python train.py --hidden_size=448 --hidden_act="swiglu" --attn_scale=0.125 --tie_word_embeddings=false --init_std_o=0.0 --beta2=0.98 --batch_tokens=65536 --max_steps=13743
MLP neurons of a small language model. Each row is named by its layer, matrix (gate and up: input weights) and neuron, and shows model dimensions 64-127. Each number is 128 + 32 x the weight over its row's rms, rounded and kept within 0 to 255. A neuron's up and down rows have the sign that makes its largest values positive.
A block is one neuron, or neurons of one layer that tend to fire together. After each block is what it responds to, as a language model described it from the Wikipedia text at the highest values.

L13.gate109 [132  61  84 119 171 113 147 131 114 126 110  56 108  88 105 123 122 119 145 145 124 107 126 132 133  61 106 141  79 155  81 133  84 163 137 142 149 126 182 125 125 170  97 126 114 128 178 122  99  86 123 204  89 124 154 107 129 130  45 117 191 148 156 164]
L13.up109 [114 110 125  78 160 117  91 117 171 104 149 113 126 141 121  85 119 114  65 164 137 130 188 158  96 129 154  60 164 161 127 135  69  71 124 137 137 141 155  49 134  95 149 135 113 195 141 154 156 127 155 125 161 105 136 150 101 188 115 117  94 130 117 186]
L13.gate914 [113  72 124 159 116 113 103 105  73 123 113  93  97 130 134 133 154 116 140 166  74 148 133 161  73 148 125 116 158  81 126 100 155 123 139  94 151  86  99 129 152 189 130  69 114 133 154 149 112 176 163 148 123 125 153 151 147 152 129 163 154 167 200 165]
L13.up914 [129 126 129 129 110  47 122 178 163  83  97  84 146  90 112 159  96 154 131 145 159  91  77 116 102 126 181 160  84 120 103 166 135 167 126  87 199 144 105 111  76 102 154 109 138  91 151 111 145  75 197 123  79  70 132 131 157  79  68 129  90  89 160 211]
L13.gate957 [115 105 115 117 123  86 145  54 132 128 148  78 115  99 163 131 125 124 192 145 118 108 134 160 126 102 154  92  92 156 120 150 132 158 141 106 161 101 132 133 194 109 184 108 192 137  89 101 169 156 188  96 121 121  64 161 170 124  78  55 147 203 157 124]
L13.up957 [ 95  77 139 119 122 158 137  98 124  91 164 147 124 117 157 123 124 125  97 194 199 138 165 110 122 108 142  70  98  83  73  87 126 162 104  59 114 166 193 126 106  81 117  90  99 202 127 160  98 175 128 153  68 115 177 133 131  90 141 141 134 106  99  97]
L13.gate1331 [110  50 114 113 122  82  86 154 117 135 182 190 136 121 160 131 128 106 113 106  87 157 127 189  12  92  71 100 134 189 137 152 135 129 145 119 147 109 138  95 198 171 226  47 133 122 109 120 113 104 131 176  99  85  98 110 177 115 126 126 116  91 126 159]
L13.up1331 [132 114 109 143 128 101 113  85 120 109 130 134  90 169 111 117 104 123  98 107 133 114 116 172  87  84 150 108 118 184 152 167  75 148 148 134 182  71 178 162 159 162 165 167 119 117 145  90 136 119  88 125 112 144  91 102 132 169 127 130 184 117 157 161]
L13.gate1392 [147 136  68 126 165 108 112 148  88 118  70  55 165  91 131 108 136 167 120 140  60 154 127 156 146  83 127 118 108 175 131 134 128 167  91 110 151 144  87 102 132 167 149 123  85 123 153  55  91 130 141 130 130 112 154 185 136 136 141  89 151  66 189 153]
L13.up1392 [179 109 170 143 129  95 179 174 154 157 114 173  83 120 104  61  88 157 138 107 113 175 113 137 102 119 140 174 110  71 132 110 130 135 110  90 119 103 148 205 111 152  69 134  70 158 185 135 120 109 120 219 137 114  72  98 126 121 170 125 125 146  84 125]
L13.gate1396 [166 105 168  85 184  77 115  49 106 115 154  40  99 129  86 177 108 151 124 120 114 139 138 148  90 129 111 119 111 137  94 169  77 128 139 153 129 117 190  93 140 180 161 125 159 120  74 125 128 153 146 109 124  71 120 145  88 120 104 124  58 126 173  94]
L13.up1396 [148  31  90  97 122 126 150 110  74 124 109 108 130  95  42 120  93  98 153 108 123 154 110 125 171 122  93 134 127 155 143 116 144 125 144 110 145 148 146 113 138 136 123  95 128 161 125 145  79 148 138 130 121 148 112 141 151 139 110 120 183 155 157 124]
L13.gate1397 [ 98  81 121 133 111 114 104 149  93  86  90 113 130 165  99 137 147 128 149 141 142  77 112 152 133 160 166  79 145 147 136 124 121  98 124 152 217 149 140 126 209 187  70  51 115 148 104 163  96 136 196 190  86 163 107 180 118 137 116 117  67 157 191 118]
L13.up1397 [166 101  94  84 105 142 147 163  78 130 125 137  90 139 125  86 115 156 146 114 122 144 129 114 141 126 140 193  93 157 132 139  61 171  47 156 135 117  68 101  73 156 156 109 177 118 144 109 123 154 116 110  99  70 120  92 140 108 112 117  89 115 204 127]
L13.gate1498 [132  50  71 210 150 104 148 119  76  65 165 143 134 111  93 139 182 172 100 163 125 155 124 121 110  79 116  71 131 168  56 162 166 120 153 128 151 184 131 143  31 192 150 110 126 155 125 124 178 156 154 212 113 113 136 141 186 115 107 152 132  86 112 125]
L13.up1498 [ 28 121 183 166 118 149  95 139  96  91  96 130 104 136 117 116 161 105  79 102  60 169 143 128 101 157 124  89 113 140  94 127 162 130 159 176 156 142 162 141 135 137  58  93 181  93 160  95 174 127 116 181 104 197 143  80 121 193 182 114 148 109 148  98]
Date-introducing tokens. The word on/On and month names that open a specific calendar date in narrative history, such as on 2 April, On June 16, died on April.

L2.gate68 [162 132 148  98 132  88 132  77 124 142 141 139 177 160 110 139 131 125 121 117  86 123 105 151 131 193 120 158  90  65  91 181 110  74 138 145 125 131 106 109  66 130 134  96 134 159 110  77  94 118  98 165  91 160 128  68 175 117  80  87 140  98 115 144]
L2.up68 [ 85  93 168 136 144  87 111 116  77 130  76 128 148 133  97 175 109 166 159 136 133 184  61 141  99 125  92 149  99 133 101 161 147 162 107 117 151 123  54  81 163 120 153 113 135 136 137 137 147 159 106 190 145 149 175 104 196 114 122 162 179 101 145  77]
L2.gate655 [116 102 162 113 159 120 115 193 150  81 153 144 130  98 100 177 100 113 113 140 164 202 185 121 111  92 101 137  81 137 105  72 163 170 137 185 142  87 105  96 131 116 121 127  66 143 124 162  98  83 195 145 128 225 116 186 142 145  93 155 139 121 123 123]
L2.up655 [123 104  78 121 165 110 133 157 147 117 147  89 117  89  90 149 120 145 176 115  78 163 153 134 134 112 163 192  72 141  84  70 163 157 162 132 135 140  99 112 117 134 152  43 106 164 124 157 184 171 195 159 142 218 142 153  82 113  92 131 189 146 118 167]
L2.gate1330 [129  85 144  94 128  48 104 194  88 145 144  91 140 114 153 155 165 123 141 162 124 136 163 113 110 122 132 182  65 167  91  93 135  78 127 158 107 157  86  84 127 175  96  58 130 155 111 178 114 138 169 201 120 220  85 153  95 137  97 132 148 175 169 168]
L2.up1330 [ 94  53 122 111 132  44  81 141 162 120 128 158 139  89 133 166 127 120 136 161 133 135 207 119 104 182 174 137 100  85 103  79 157 131 104 130 158 117  55 110  99 149 124 111  89 129 101 191  73 100 185 132 117 216 137 188 121 141  82 137 115 142 183 184]
L2.gate1688 [ 63  74 168 142 152 101 128 109 178  88 126 156 141 138  93 120 126 176 161 125  59 135 101 120 154 129 166 117 108 158  97  92  68 119 141 149 134 107 140 124  68 136 189 115  70 109 106 124 136 144 177 158 104 177 146 118 139 117  73 153 104 123 140 170]
L2.up1688 [ 68  73 219 142 102 141  98 115 124  86 142 178 181 116 118 104 126 134 144 109 115 133  66 126 140 110 164  98 131 129 137  95 148 111  92 119 132  90 118  62 115 129 169 131 160 107  70 128 133 142 168 133 133 168  71  91 168 167  92  99 157 100  96 124]
Month and season names. Month names and time-period nouns such as season, summer, round, right before a date or year, e.g. in October 1977, July 18.

L10.gate763 [115  82 131 123 128 109 135 145 103 125 114  97 124  92 172 154 146 106 118 129 153 131 105 145  74 116 129 160 140 166 112 103 134 134  96 145  92 122 168 140 116 137 117 171 116  50 108 186 133 113 160 140 124 108  76 182 190  46 112 111 181 169 109 107]
L10.up763 [ 94 162  91 117 138 138 107 138 141 100 139 178 114 157 130 139 115 114  86 139 114  69 102 160 140 132 108 207 153 160 121  88 134  61 158 178 136 160 101 134 125 159 117 146 193 122 104  93 106 125 123 106  70 153 136 148  72 111 152 126 154 205 112 127]
L10.gate1588 [172  58 112 190 193 113 154 106  97 109 186 102 146 157 134 141  76  87 114 161 135 162  65 175  55 150 131 129 117  88  91 116 166 161 144 180 133 162  69 111 106 154 114 148 199 119 113 149 121  75 121 127 116 120 121 138 125 119  77 181 148  83 116 144]
L10.up1588 [124 110 165 179 175 146 133 151 139 126 199 129  65 155 124 126 108 116 121 110  86 164 106 155 180 126 170  63  80 137  65 113 145  99 126  56 121  84 109 122 149  77 100  80  88 103 168 101 125 128 161 182 143  98 150 113 100 113 121 123 102  70 126 186]
Verb after subject. Fires on the first word after a clause's subject, mostly be-verbs (was, is, are, were), sometimes adverb endings like -ly or quite.

L2.gate562 [145  99  78 112  95 168 106 122 167 157 143 154 104 108 142 175 174 130 120 134 135 176 132 161 130 156 125  46 177 133 145 112 141 104 108 155 123 108 148 156 120 124 148 160 125 159 114  79 129 159 126 132 116 137  70 140 123  69 134 119 137 138 135 123]
L2.up562 [143  99 103 166 149 124 145 100 113 147  98 130 166  85  83 143 133 251 124 159 105 171 176 120 136 113 135  87  72 108 105 114 132 170  89 112 100 157 215 132 191  99 139 104  85 115  83 159 123 107 139 125  82 157 108 192 130  58 155 215 141 160 168 118]
L2.gate1093 [164  63 136 195  98 113 146 130  97 121 111 159 172 117 144 138  89 126 126  75 129 174  99 125  85 107 112 161  69 138 121 119 131 103 103 144 149 143 111 130 102 158  86  66 132 105 171 154  90 149 155 225 126 171 126 181 160 125 136 132 124 140 173 122]
L2.up1093 [125  94 122 185  86 103 164  83  87 104 116 108 153 156 106 189 106 133 105  78 125 162 150 149 102 195 135 128 148 150 150  63 159  86 137 109 129 104 111 144 158 142 157 120 137  65 189 157 210 128 128 137 136 109 136 150 144 113  92 129 156 131  39  85]
L2.gate1221 [152 103  72 115  93 117 150  68 109 115 121 105 142 119  95 109 156 152 151 112 119 148 129 158 146 102 124  41 130 196 135 135  95 135 109 124 143 112 118 123 190 106  81 125 152 108 105 100 152 122 168 108 160  94 193 137 123 116 133 202 183 134  98 117]
L2.up1221 [109  92 136 184 115 110 117 159 109 127 137 187 154  97  65 139 153 167 114 119 160 141  79 142  67 154 112  64 154 124 124  90 118 152 123  96 136 138 122 143  88 151 115 173 150 112 130 111 182 131 149 185  92 147 148 106 148 122 121 122 177 108 137 151]
L2.gate1460 [162  51  84 154  85 101 151 122 132 136 141  97  86 128 171 186 106 104  83 144 131  93 123 140 126 125  86 157 106 120 101 133 116  76 114  95 126 163 150  87 112 188 144 120 151  94 131 107 119 113 158 132 159 101 141 116 125 118 130 142 133 139 213 161]
L2.up1460 [ 86  62 115 151  99  94 160  92 195 141 111 152 176 139 151 120 124 107  89 154 152 162  84  81 123 104  92 104 134 146  99 182  98 113 113 168 106  93 165 177 147 150  69  90 133 101 108 123  96 168 115 116 141 153 110 131 122  52 162  87 147 121 226 167]
Sequencing and temporal adverbs. Adverbs placing an event in time or sequence within narrative prose, mostly mid-sentence after a subject or auxiliary, e.g. later, subsequently, again, also, eventually, previously.

L13.gate4 [163 118 132 101 129  96 165 162  81 106 150 153 134 127 149 140 117 124 117 179 125 124  80 164 133 105 165  81 130 112 110 135 121 118  98 102  88 113 107 137  63 116 108 131 124  97 146  90 193  92 113 137 151 132 145 115 178 141  92  70 122 134 128 136]
L13.up4 [ 94  92 100  98 142 177 131 105 184  88  96 119 136 114  77 130 189 130 113 138 158  98 129 161 104 149 141 110 118 111 133 133 131 101  46 108 145 168 128 177  83 105  69 129 123  73 123  97 118 138  61 103 174 131 135 129 117 146  40 148  86 107  78 112]
L13.gate291 [217 113 114 158 161  76 109 120  97 169 198 124 186 186 142 188 145 162 142 124 127 151 142 113 140 119  59 101 171 106 129 139 125 101 163  91  87 188 123 153 141 165 151 108 143 133 146 198  88 120 127 164  86 111 119 108 162  99 143 176 147 112 105 155]
L13.up291 [128 121 147 154 124  84 117 159  74  65 159  49 136 161  95 166 138 166 153  98 164  72 151  96  90 100 132 140 165 183 127 134 111 121 148 120 122 117 114 135 147 120 157 168 138 185 165 143 151 124 129 184 131  88 121  95 123 105 136 163 125 139 159  86]
L13.gate301 [169 105  61 183 126 145 126 150 144 120 140 105 116 168 136 125 100  65 105 139 132  63 132 127 142 126 133 154 162 112 130 129 155  86 142 156 154 179 123  96 108 109  91  61 118 155  73 188 129 150  68  99  89 103 105 177 114 122  71 120 105  89 161 199]
L13.up301 [147 145 112 183 175  89 133 114  92 168  96 134  43 169 217 139 133 121 134 104 134 156 203 140 142  79  88  72 102 158 123  82  80 138 154 130 136 120 130 169 107 189 181 161 147 156 171 125 174 145  86 113 119 134 112 160 123 178  95 123  80 121 173 190]
L13.gate631 [116  85 123 116 120 153 165  89 160 112  97 109  89 103 155 109  90 175 127 139 103 167 152 126 119 122 161 132  40 149 127 163 164 120 145 115 167 127 111  23 120 139 162 103  30 152 155 108 135  90 101 143 147  75 135 110 141 117  98 178 122  75 153 154]
L13.up631 [109  89 209 105  96 137 145  91 108 143  88  55 176 100 128 151 146 117 168 159 103  54 175 100 169 132 146 142 150 170 105 113 114 188 169 153  66 101 123 183  75 121 117  97 151  89 128 184 179 117 149  62 129 118 151 143 114  92 149  90 150 115 155 114]
L13.gate1178 [ 88 174  45 104  97 153 166 130 122  90 137 132 130 128 133 193 146 132 102 155  37 103  89 130  98 118  77 103  94 106  95 117  60 156  89 123 117 183 150  87 112  97 160 147  95 105 107  68 105 132 140 138 125  89 120 111 141 116  72 152 133 127 165 100]
L13.up1178 [100 191 126  96 103  96 175  94 104 134  42  87 164 160 156 176  94 131 138  51 106 111 142  99  64 144 149 141  91 102  73 123 104 103 133 135 114 159 118 102  69 138 104 182 114 140 131  92 205 162 110 117 147 176 144  91 133 144 114 106 117 187 187 148]
L13.gate1529 [125  94 124  98 174  82 182 126 146 110 139 109 164 105 121 147 149 119 160 125 141 127 116 141 146  76 122 141 128 181 128 181 118  71 116 104 109 161 151 149  55 109 147 140 151 164 172 137 183 127  66 103 139  56 201 141 203 145  92 127 100  95 173 128]
L13.up1529 [177 164 130 105  82  88 169 151 143 124 123 119 143 100 109 143 134 138 117 131 164 138  85 121 183 141 107 161  82 103  74 145 113 138 194 143  99  98 165 164  92 121 131 167  75 151 117  82 165  91 127 124 155 167 168  89 183 126 176  81 112 169 141 113]
L13.gate1715 [134 116 104 122 109 138  58 106 105 133 162 110 167  94 162 209  89 104 132 135  99 224 105 162 123 114 129 137 170 180 126  53 114 107 199 124 125 126 108 120 104 129  81 123 105 115 115 105 190 125 111 140  91 125 114 112 117 134  61 141 121 166 138 128]
L13.up1715 [110 113 159 104  89 110 184  99 177 157 101 140 112 163 185  92 105 161  56 105 120 157 134 102 154 113 154  79 116 132  55 163 187 120  82  77 104 122 134 168 153 155 177 117  76 140 125 124  94 150  62 153 132 135 133 147 197 128 130 114 102 120 162 141]
L13.gate1725 [171  61  95 160 128 112  97  83 103  92 129 163 115 148 110 157 111 137  94 152 136 157 164 156 116 114  76 184 138 132 130  81 112  80 152  99 139 163  86 145 122 115  98 144 143 106 132 153 119  28 151 159 129 113 158 164 122 128 124 135 108 118 163 191]
L13.up1725 [118 153  98 158 152 103 183 129 128 127 127  99 164  72 126 151 118 180 184 105 119 114  79 111 130 138 126  98  82 177  85 152 155 129 156 131  82 106 150 162  97 126 126  95 101 109 170 109 149 156 135 199 133 105  95 145  78 126 123 159 139 131 109  96]
Copula after subject. Forms of "be" (was, is, be, were) right after a subject noun phrase, especially in Wikipedia opening definitions, e.g. "Fate is", "Flight 16 was".

L2.gate312 [ 92 100 176 114 105  65 131 120 143 166 102 123 181 105 148 148 152 195 139 125  79  81 171  82 144 158 195 103 201  65  90 116 116 109 206 148 123 165  99  77 123  89 183 161 155 112 165  90 167 150 172 107 142 120 111 154 165 112 113 115  54 120 129  78]
L2.up312 [125  78 135 101  99 134 125 141 125 191 126  95  97  88 103 138 140 165 193 125  83 103  86  84 159 127 168 110 166 122  94 146 110 130 162 145 116 111  77 114 106  99 151 149 114 108 168 122 152 157 183 120 165 101 104 195 140 136 123 127  94 150 187 101]
L2.gate509 [186  88 116 105  90 134 134 148 125 110 139 128 116 126  98 141 115 137 111 169 200  64 112 100 149  60 171 101  97 145 124 152 124 146 159 107 150 132  68  96  73 127 141 181 129 151 172 143 159  89 134 150 127 134 161 133 127 156 156 113  68 164 146 100]
L2.up509 [ 69 158  92 136  91  73  73 158 161 192 164 110 116 170 108 101 132 173  88 140 132  83 160 108 120 163 194  64 144 145 104  94 141 173 169  93 143 116  42 105 133 105 118  93 178 166 147  59 182 111 146  88  75 107 115 109  72 161  97 125  73 139 146 109]
L2.gate744 [115 116 148  96 121 127 110 149 226 140  79 113 153 149 141 145 137 121 158 125 115 119 125 170 147 102 148 163  66 152 129 133 173  90  83  91 117 138 155 152 126 140 112  74 158 113  73  97  79 186 116 101 146 109 137 124 129 100  95 151 179 147 144 156]
L2.up744 [130 158 144 144 132 148  75 138 188 128  85 104 157 158 152 126 131 111 113 122 133 147 151 153 147  93  99 139  98 113 125 138 140 140 104 109 129 109 137 168 130 123  76 101 179 100  83 105  76 164 103 121 108 121 104 105 126 120 107 143 177 156 137 171]
L2.gate1257 [125 149 120 138 154 148 156 137 111 137 123  80 153 109 129 115 132 148  83  37 146 140 151 179 131 146 132 145 120 146 197 159 128 170  98 130 122  71 111 124 111 139  75 124  72 109 114  98  75 171 159 104 149 106 181 171 120 108 121 133 156 135  96 158]
L2.up1257 [140 109 118  59 105 143 181 140 141 147 117 110 145  38 160 107 123 180 103 100 161 101 128 133  93 113 102 188 130 136 178 133 124  93  28 132 132 103 151 107  98 151 152 159  69 115  78  90  90 162 162  78 124 107 164 131 126 133 152 136 150 117 115 123]
Mid-range two-digit numbers. Two-digit numbers roughly 30–70 in tables, statistics and measurements, often after a pipe, comma or parenthesis, such as 43.21 in, 37, 3:40.

L10.gate1053 [164 177  91 140 159 143 106 134 115 132 102 136 125 182  97 163  93  79 145 165 160 114 118 140 190  96 157 139 116 139  99 123 160 100 150 147 148 114 186 118 180 187 167 100 123  79  80  92 145 134 133 158 114 108 155 130 146  79 148 136 155 118 124 121]
L10.up1053 [118  89 148 125 137  87 102 185 124  53 103 151 123  79  99 155  99  97 155 166 137 146 177 104 105 147 167 139 111  86 154  79 113 129  90  94  81 148 105 196 196 111  81 151 188 114 110 177 102 143  98 134  58 115 167 104 125 110 173 148 151  82 146 108]
L10.gate1196 [152 184 144 104 148 106 158  90 162 163 130 158 150 178 194 110 214  96 152 125 112  78 131 175 103 125 162 192 142  92 126 140 143 147 160 104 154 192 150  94 110  95  94 129 112  83 110 157 165 108  60 125 124 133 107 123 186 172 144 121  91  96  72 141]
L10.up1196 [187 108  78 152  85  94 122 108 115 180 194 169  89 108 106 129 159  55 166 191 157 118 100 151 109 145 129 114 150  98 140  60 136 109 146 102 128 126 157 141 187 134 113 125  87 137 163 160 139 148 143 164 106 144 176 114 123 182 164 145 117 113 123 153]
Numbers in table cells. Leading digits of numbers in table cells, especially percentage columns in election and census tables, such as 75 in 75.6% or 58 in 58.81; sometimes "about" before a measurement.

L13.gate179 [141 116 128 164 214 174 107 107  90  92  82 182 145 108 162 147 167 120 138 119 116 170  90 140 115 134 186 124 161 127 117 157 130 111 100  97  98 147 147  50  49 102 152  65 101  90 158 146 169 115 105 157 120 119 135 179 148 116 136  86 106 119  83 184]
L13.up179 [137 192 149 100 127 163 154 104  70 107 131 155 173 107 135 128 149 121 126 114 147 100 121 191  69 129 172 188 119 160 131 114 117 126 141 137 129 171 119 142  78 119  98 118 147 132  87  98 166  80 140 145 143 168 107 129 135  57 113 137 155  80 132 118]
L13.gate265 [237 121  90 150 139 103 150 137 142  96 124 128 107 124 114 144 115  75  97 110 125  86 147 138  64 153 159  91 177 163 152 185 183 150 137 152 126 108  82 130 124 166 105 115 145 124 151 123 154 142 156 116 146  81 141 150 140 105 144 142 141 106  85 159]
L13.up265 [136 151 200 128 121 133 131  89  77 112 109 144  75 162 158 112  97 110 106 114 143 180 192 159  72 146 167 177 116 162 126 124  80 118  84  99 168 121 107 165 110  96  89 160 167  66 143 112 160 106 129 155 117 152 115 128 199 204 163 135 153 117 108 149]
L13.gate600 [128  79 175 154 171  87 147  68 160  89 117 126 119 187 129 164 142  96  97 116 136 116 157 100 112  61 133 188 107 114 125 101 171 153 173  84 104 176 159 140 192 135 164  71 111 102 167 139 164 145 113 133 174 128 143  68 156  80 214 172 175 128 136 124]
L13.up600 [152 150 116 129 106 145 173 127 119 141 148 132 124 142 151 152 125 158 118 149 140 130 109 157 131 123 225 134 154 115 122 190  73 165  98 145 145 142  58 111 140 128  92 203 173 121 133 200 116 145 136  89  65 103 165 150 125 147 160  84 127 148  70 153]
L13.gate765 [126 133 135 125  94 157 145 173 152 146 111 153 146 133  58 170 140 147  74 190 121 146 132 119 198 144 125 114 174  88 139 128 153 174 143 143 104 149 108 106 152 166 164 112 132 130  90 155 172  96 135 186 145  79 132 120 146 114 185 106 115 116  69 164]
L13.up765 [146 142 138 125 100 121 144 100 128 116 100 108 199 100 101  73 167 130 124 125 120  77 137 117 111 178 115 191 166 112 118 128  89  95 143 152 170 125 112  94 128 148  83 120 131 144 123 141 106  67 137 139 153 145 208 124 117  46 163 181 102 101  56 103]
L13.gate1091 [155 135 155 144  79  85 100 155 123 120 139 132  89 131 126 168 138 109 153 133 117  61  89 161  89 139 173 126 193 123  63 131 159  57 149 110  85 119  73 144 123 147 168  78 143 124 102 122 125  53 160 120 116 153 159 148 213 111 134 131 113  94 123 139]
L13.up1091 [152 134 117 125  71 105 170 136  96  98 120 133  65 121 170 123 125  91 129 176 124  61 104 137 150  94 177 107 159 143 160 132 161 116  99 122 116 146 147 148 108  86 145 134 200 141  72 139 129 103  78  89  67 171 128 124 134 116 103 150 103 123  90  95]
L13.gate1134 [189 129 119 177 184 121 148 192 116 109 155 153 105 153 130 148 143 119 129  91 145 149 177 181 116 130 159  93 126  87 134 125 102 162 178 109 191 176 138 107 153 186 126 171 171 114 170 180 133 116 101 197 122 170 124  88 137 146 131 173  77 108 110 119]
L13.up1134 [148 137 128 167 169  97  36 172 118 132  96 162 140 160  62 138 120  83 138 129 113  80 101 101 112 101 147 179 140 147 129 119 119 102 127  97 107 145 132  74 140  92 130 121 167  92  72 158 190 177 169 142 113  99 174  53 129 118 180 174 128 104 163 145]
L13.gate1499 [161 122  86 120  97 147 171 169 121 149 125 132 148 144 156 118 136 191 147 112 138  98 176 137 167  90 233 165 106  97 144 103 208 125 136 121 144 199 161 128 101  95 136 100 154 118 152 141 180 130 152 135 120 107 140 111 129 122 165 138 111 100 146 100]
L13.up1499 [144 154 154 156 104 151  88 140  97 112 158 114 121 136 179 120 116 123 150 106 137 135  70  90 116 168 143 157 132 134 164 145 104 103 157  88 116 132 112 166 142 127 203  91  55 144 131 136 163 124  85  89 159  94 162  82 125 129 163 119 105 121 102 111]
L13.gate1613 [170 118 139 152 119  61 117 132 138 134 165 137 116 135 136 103 213  70  36 108  95 146 125 122 128  89 236 102 156 135 161 136 165 150 147 102  93 121 110 135 154 125 181 197 136  56 117 114 133 122  74 120 108 158 114 131 121  58 162 171 139 130 123 139]
L13.up1613 [176 210 161  92 102 111 154 126 156 143 108 111  73  51 158  60 124  90 109 145  75 100 116 111 134 148 109 179 107 135 145 149 133 176 151 148 168  86 148 146 164 144 124 128 199  44 103 130  82 120 119 125 159 149 171 130 154  95 123 104 125 124 144 105]
Statistics table numbers. Integer parts of decimal figures in census percentages, vote tables and climate data (40.0, 41.19), plus nearby table pipes and list dashes.